python train.py --activation="gelu" --norm_eps=1e-05 --qk_norm=false --init_std_down=0.00722 --lr_mult_o=1.19 --lr_head=0.00732 --grad_clip=2.0 --warmup_steps=570 --decay_fraction=1.0 --decay_shape="cos" --seq_len=256 --train_tokens=173800000
MLP neurons of a small language model. Each row is named by its layer, matrix (up: input weights; down: output weights) and neuron, and shows model dimensions 0-159. Each number is 500 + 40 x the weight over its row's rms, rounded and kept within 0 to 999. Numbers have three digits each.
Before each neuron's rows, "fires in" lists the words (lower case) most often at its 100 highest values on Wikipedia text that the model never trained on.

fires in: "the", "a", "pa", "first", "pts"
L3.up551:488487432484485551448539493503608455492448471465505554506512499432468481509510496493513448480497540439520591443556587435527509501502556531488495465488493541458450483510492490537591411466509494466485547605484490473574510531534538483477405536464559534445519521483501483438491544488560526462464492447447611459506553458492498520481493544516566588492492536532480518510490441485472521491500492545494512488513473505531446471518574522496449533509477526496490490521505501486491451390581484
L3.down551:473557531480530458536430456534530547525449551505502564541470519544501499475532550485458536548480531514523501527514497526498459470480531452490490518537456448557564415519593491502480444514535512485496466448469549544405521427516536461489554434541514485545494480506498544530520463520506484541599494493468432457481488566526482505495474448553441441522514523576476514566491476503519451476535543434434498520451545482490533595504442488506512512505441448487508486460476492443452516603485400

fires in: "of", "his", "their", "s"
L9.up282:436537518453492506482574574481553496423502457526503411417447493432525454494549493529572439471557509440475503594468537580494494496459457538522456461508479592498519511504499568422526495507550543496560562491438485514422482586554533577623503508488508531533495489478578533481480486476538516464532521465515483503475466501568485471486448458518530479467501472478511469483535471514513500477471516573502460525541530551493533490450505511422465522469496483475465478501533496505439539462484460
L9.down282:545464527517497537476423502505449488562421553481475513500491484499497531511484510539429570573491562587548497435477471478510490518493556460511514502516491431514477495493490522531479439472484461521459489493496486465506520425477485432479530442462497494501575533478553474492399434455452496553536505549453552438519523469469494449512509486450491555477512594509474497533425524434582510522538495470500492503531546444425514565503527570537517563426529461466550464480490525484592504548551566

fires in: "was", "is", "were", "are"
L4.up541:467432399520529591564509505505582489497491537473484481588478526484509519464514431486473508548516501491508435553548525481543498531425518509490429531526521504464486520511522477492497549453543477567525503527532496511462475469498495490522487523495505440439524500486551497466430516510467532408497543531478449581572499528433520491547442438497505575589502546543597469530568518450491529484510439509506449556505474462496551475488509455441523536443537475477448467475436537439570505442518485
L4.down541:474459497525496475512469446524536496579555417462443512507517519479481514556517449496495490511516587544502547469479599521573527519564506557527474510439577489501497532496424491474534538446519504518524491581454440448562494504466523544422522501515528442499460472489463517461527424444476584497471475468531490472517362460493493550496437558550496480450495537534467452515541519485457481523525483537455572452516517496526533454474513561420539517540509545456460514442458542480483533507532506

fires in: "the", "his", "that", "of", "first"
L8.up610:450502494500510434515504515511574524505525538430510561510478452514533480477503567515551480464525492517473472482470558542545477512446477512517440454577549469528557367510550511586522477535521482492570528517457502394509530546480537505518529500522496441576468558513494559487467435471493505484491486465490460437476517471543510476545430512514533538503481472540582443517485524490548543469447472542510456507443497514453469493542467561542456479487487481475487447529457487426538498435635474
L8.down610:503491501436466509458508512524467512507512455554495480489513516506533492527492468535501531505482478499544491540507447496541553501533543448507508504484442540463474602519439525438453494530481563540461492495497445611480511420491482466450449557521512467461562457496484436520489479551475485535461483542505558509536605502480499491450533462451479419495432591418474564517510501488436439528533531548423516484536519477534482501533568463443575498510469504518497540565527568568423507527422544

fires in: "was", "with", "the", "is"
L4.up24:481504483486483615557534492478545505488394519545559600555454474468484447477515503531538506529442570516473483497491498461526504506499480532424459512560560541470517399557559461540558528503500479482520523458523518484535474594466505479556500425472510452467499511454504482501469559462493488501488468493501521502595541486432502487480449504573550533500515511585513382501469518538517520546555463494504556525499486495499534445500539472499518509447439426508456467458484524450554506483450457
L4.down24:466440517539551469489512502506468484517548500519493477541539483457511409514482457419492457467506487527494548509567522578523462578500571497557482473474488482480442466452483487481533481423493588526582516543453471503517483504507556489490559556481496481521486532514520523472470389493570589554486479517489508547433442496474467490473525467514468481522481531461416519393558515516496547505437492511500419440526513487488501549508445513572469450568527513491501498531486454451480519598575508

fires in: "the", "1"
L4.up533:505524435550406501540599542501472501565478460485436482478476555485475510540516450451557494518443485459542539450549620483540511535485507512578488475551472467528550508547536510511526470480493480506462575451544476449496459485463527532504555456555465466545515532447457486473526460531471498468464499542539517560478501553544532471550492500553409474582540446550515432503394502533484439440491457529507494514474580514497509501528453469498520553453433497532523509476479495468495501502526424
L4.down533:476524490496579481393502446493496504385545461559508521477515403478535517468503584515477493499518495480537477523456487529509498467520521489468555525502531500381471512494542491461468468490463497497507533526454507503491539511523532499520459492409542468460531469495550515525468542482475511470555497467442473415511445450519518497509507474480575546425528560536506497531590470466524530588526514542491538475533456510442465640465480474470501488524592515552445482530520538525479471523546555

fires in: "the", "a", "american", "retired", "his", "former"
L10.up49:518505524522510569487528519475472467504429470503573488472445498528532528468511526520503463527442485469502536509550508511511478473495581570515436579543504500500498452498547465494600418476447460502481495534590470606461522457573461506481525504504500406552501529464487585433423482402559479506495510510549513459506529511378467486475458517556501488478471506469487465498489569484513511463468522553452489471442489528552495492525476514488550570460481540547454501488513499518511515468510392
L10.down49:502514548463469429480542474496498542446514536473453501488510449538475537463528520525505573450458554458518457509480415559459527489539514534516478508502450514538452511481527496467402479463461520471488489512461496534424499520555472456489505483441534440535567481496530514619509501517459525570468487488480472471466592470448509500496485507446508463480527624500452508535530480508550444479506517498482474508468524502496485623577477540458535472520499495546621465549510553444473519534522579

fires in: "the"
L10.up168:473577471523482523494535584485517444451471552467460468561453481503531494484481552470505423511517546443511515478539498521566544513524530509530459472574519494465503420562556508547597395448513461499498562512424487565512447487508483528485420498485518516555498486513540496530427520442569502520501493413543522474483592535496512528444500423551481490434523494532492448528455537510515501500500514516434496517445519537468445493537516586487507526489434527519484484468501493438486462589509445
L10.down168:504513523439434471486533526506517512520457501505388522562491471530551506433550516515501506454489582486504496531417495572543553549512571537523479462482440516496444422490571502502498448478456508517527519485466531521436468494582454487504482512465554464504541502493542468548466471573501539513461408454460476442442613498452489559475509468540480459525496638479472512478485500444506468466544510550459475510486516525463512598509568559453495505473493540494497525509503484467445541505503500

fires in: "the", "a"
L9.up391:491503483549469549496555511522528489533499479532530454512444536572524501500525522489482505493471527450482472523507471468457491514535462507528368524553420598498490425479527557530579498511478533537487533514479497492490551503439530507468502453515475546511490516546583510534449492480523471473430528469538589432534514519490459487460492568542412575447495485494496479463502565453472485461492497532493465446460522577507478505506564486454519482450497627503446527530503473511372547473470474
L9.down391:476452518509480477471520525507466502502442520458428568561462529476489478511495508481480542517460508493489528515479490586458535480592488465503572525491497466519497519469519536532427479481421468488497486478543492545502509500495512462526509477454439414494519513338511530438511553525517541555530504504458467518486530464488496527407522456410516495560500586468471574518488503456521447435548518499505595469532543512470474553512463543478518537509504502496583407518539529479551466549572543

fires in: "as", "of", "without", "despite", "the", "is"
L12.up274:476500483545485527420463502482573561480502543463460447591440382461466545477542543483492495499446525540444483428519508517548549504474536517475461475554489505512565478577543535498595486569493523531548516548516478486458548526585524556530461511410540440563462499502516438489478476471543514486429450488466470538500524449471467490473429465512491577490512525499563465480532514566545533480467449526503499439486509518504532501493483537503526491426440501475471487478472447463435486475574480
L12.down274:532540477489471504488515458474506495480457513519442465518487544514490469493500537465531530481497551489518494531476471509478533516455497528504463474413476499504489359545459505475489481506481469500516480489506539450543452515536448526527472485487486504480474506457517454514518494496494520524509542508497512519490484503519496481537576453543520524523591802497479514463467455533505478445479491567526485490553491512550489576471558533532453500455470496474544485447511512494514545492480500

fires in: "the", "an", "roman"
L9.up390:425515507517417577458599489447493470466415511476465477497444532431507501495533429491525455475493454481544527476499496494573444501513517510496450532553471510475538482443564538497489437490452491533444525602468470508509599487450461534472501501502531511571553517515539579565512518452526494476444518527554489506559556471532480497494531505569465546487538520496502479572447486490520587487487517485431512437411542543479482445551535513501478503448483542554530553525466507498528443530536477
L9.down390:527524533503508427440444486475494475413455522552415498438523414513493492471476549477583570475503512538480476557488477532481469492566486531479558544503487472415542550515504463500482478498510496504507487471494546546468456416587585456500462509479506479464532495468522454541456498535510549512469489489486492472507558534470496514489495453426502470518464624450496460492555462479524467510533529488527563491549498490468469618520549514434519458450561506533551418527481497517514531582532543

fires in: "was", "is"
L6.up48:441467506522490613469492492479507492506475513515499553535530539476551465462527516528441563462539521565512479474509528476576500531461514533463413535572517469463528510519495483528464515443563547471490494532472460476422479543541498506477517503509526437415513515476496513491446538445478569474520490535530505597524508493459450439472435427523535618546434460598517514526498532446459484512512523487533504430515532481448515428486470523525503580492531479514524468504496489399518470509546419
L6.down48:561502485466525456478515494460498617538455510516429493472460560510499475476541394520526409559521528527481487550458475517504479522457546513470571527461537551502551530522436534444529456508461554581538507554555555507524502420523533531516470511488491457580563469462510511510515425518491480515476541513518490470498390477545502518453520537462490450480519583465473474478502500484520542519514489544457507462499521450542525476444425455442465423513548521496440479466437502545480552565459488

fires in: "his", "their", "2023"
L12.up79:475471479426429490489536498448467510435542451497506507488477475500531482474538505533561524492480488516464520528487484526539523455550524507487465450475446494503370456502505533460476507526526510528610468579468561570446452569560488483512521501458521495535583473526577471463465464519518512497506471525547503515554572465475483507493497524431541488500456484422481522508569548406484506386450554547444478452521556478466532526541512553503497472451576560486410525533479512517504508502470487
L12.down79:476473479578533466479464449538485514525509523543514533491550426492471491502500524464460475507517518491500508506520520522441470503560488453488517558512550443448531472471544447517523501470512443444391453446530486424546627517473473505452466441517500468458415500489441528521518531553520501543501522546508556497504561559505475539495491515504515473457505461468456480500464515488544526583581458533579533510520466410544538520433540421535480495550480487515578419457507516509559493553577476

fires in: "with", "for", "of", "against", "in", "to"
L3.up27:497512449471446601542545559535490536454468478506471523584511455462543553523468499447504485569487526487529523508487504539447436473455528493508454508470542542590490465465582450463491439485484458504526581457475465473500470513529522437497483480534499481548547506565537477480544523517514522469463421475513553529533480527412502510527459529539491483572410506520510479449581480476377527489507494484484546549429535506490535448444531534498582549467479437518473450495502521552545524478539472
L3.down27:504549482541516566530524509414560439505455443507513527523470480488469477458548502465469458515538509477440482453550554583497546519500525440525496503555479497475565562524504519507529582497508522529469538517510467493471519556496536529520549536468493498516542562437456503477492445447524517463584546473526489486498452554565434435450534446498475527410561603514461444498489542452541542424466496517476512459559403490536530482456520478531453509486508510487507375497444468455484489487491477

fires in: "was", "and", "but", "were", "or"
L8.up222:431503419476506549469513542553506536502467505567450481572434405506496503529450445490463531570469559517516511537526548440447482563497562511546503516541485522512474432543537553509510505499487448555478496467501500512444579536542503483488463494450471470420493486483448468526483525501525453476474391600488550545465521612606422495459474467485507539546510504569503470489502519516516475501491492442526516527512565443460469478457469437472561528494499500500480497433489511510505483455540483
L8.down222:546449472508483547500468476526449540495448493548525461548496511551543488457498458545460457477475579538509543523479460532493495578492520527469550532464482540445511494514467453490473528409428554534498499536528430458589464506494495505555493436491535468462515521452416489548529509502521493477498516543490583566467410517467496488482528504459493534545434685530453467481499544475530539558496486471500459524545484494507586439481495486438468496489468505433496515435515544519498496482512546

fires in: "the", "of"
L3.up282:490472427545502548458459506461520460454465486480481521556535456523559482547520497531476558517478478425526518496534452530495523585503506545546496492422532447519483465574576484455489425489477546523509484495442496539487484556564513480542531461508592488561506488504507497459569465552507526456507443407494558487549528570497566548538472519521427478468482471433568567521461521475458495443526448435504426498438516484491529485526467473529507473469433531443477508517478510574397496514518494
L3.down282:490528526469565486509542541494503497559475470540462567496477542426482522483485508519511465530531495507469525443487541506493464471381480430409518508560435549466584448491493528567523533497503457443477543525508503489402536467434515523488481509521512516528544518513491495520465544497456444456445532583520491442422435538536419497503429528464471466499580569573511466488488515526568501539463502527488575524558500524455439538488531538465476578516508456554528495464448510478523519483533447

fires in: "the", "which", "that", "some", "each", "his"
L8.up33:483518468476513474496480546538569488490496574482508574500499478480481496488536605493527465517518524514483398530536545540520427475477502536533469481538542511454538403454543543547539451521524504563604518562451473457485539448489547472518456505493469480524496545531539505500437497498465511502530451456473523491470534431519435476480526509505543551478441494521557424520558482516542504564426380524486478498428499492446414486520493551492499537509474502522396472511490485464498525475564435
L8.down33:516461490444384481507487504489497567562481501563448459542561529498530511491531511580482542488458454568474504564445452566521534549553586470531492502529381534477494485487498484488524493535507518534432485454456480510477479446452433491517512514548524472532526412462531471523522457545425506550480466530528488517532561530437610499494471455478460524492431564450506609474508526504467484516515509516456426443478502443507534542547506484483469515467483460504541484514496541519488508509458568

fires in: "the"
L3.up20:521522419507478523527472535526515504488462489482493583561494458566498517484476545496518446496469467472520481491533517464495507525526498477488518466533566553422508420532604497441511436484509502522519567549419508471481522524502552489484483436501500464540528502551511526520532556524567487462487449519454559486589506543464546547496494516506420458489467515516617489541556561452495467455472456484487525489477473524485399436561503446480522489427382470477517463516453537508460538453494438
L3.down20:530585445501514468472540503521561522481537540516496458536532471538543458481434519560505493589507483469537486503466485449579540439427519542503493463545455501475517406452534430509511460465549483447459515445442482509479520496495560492516424497539526531547479532521512484541496438499477480512521461492547478462440452549493583486477513467497537504478489524493468508451454539537557491550563497522463464530501529554460523656469443561516437578514403493471502481490475489509492486499564456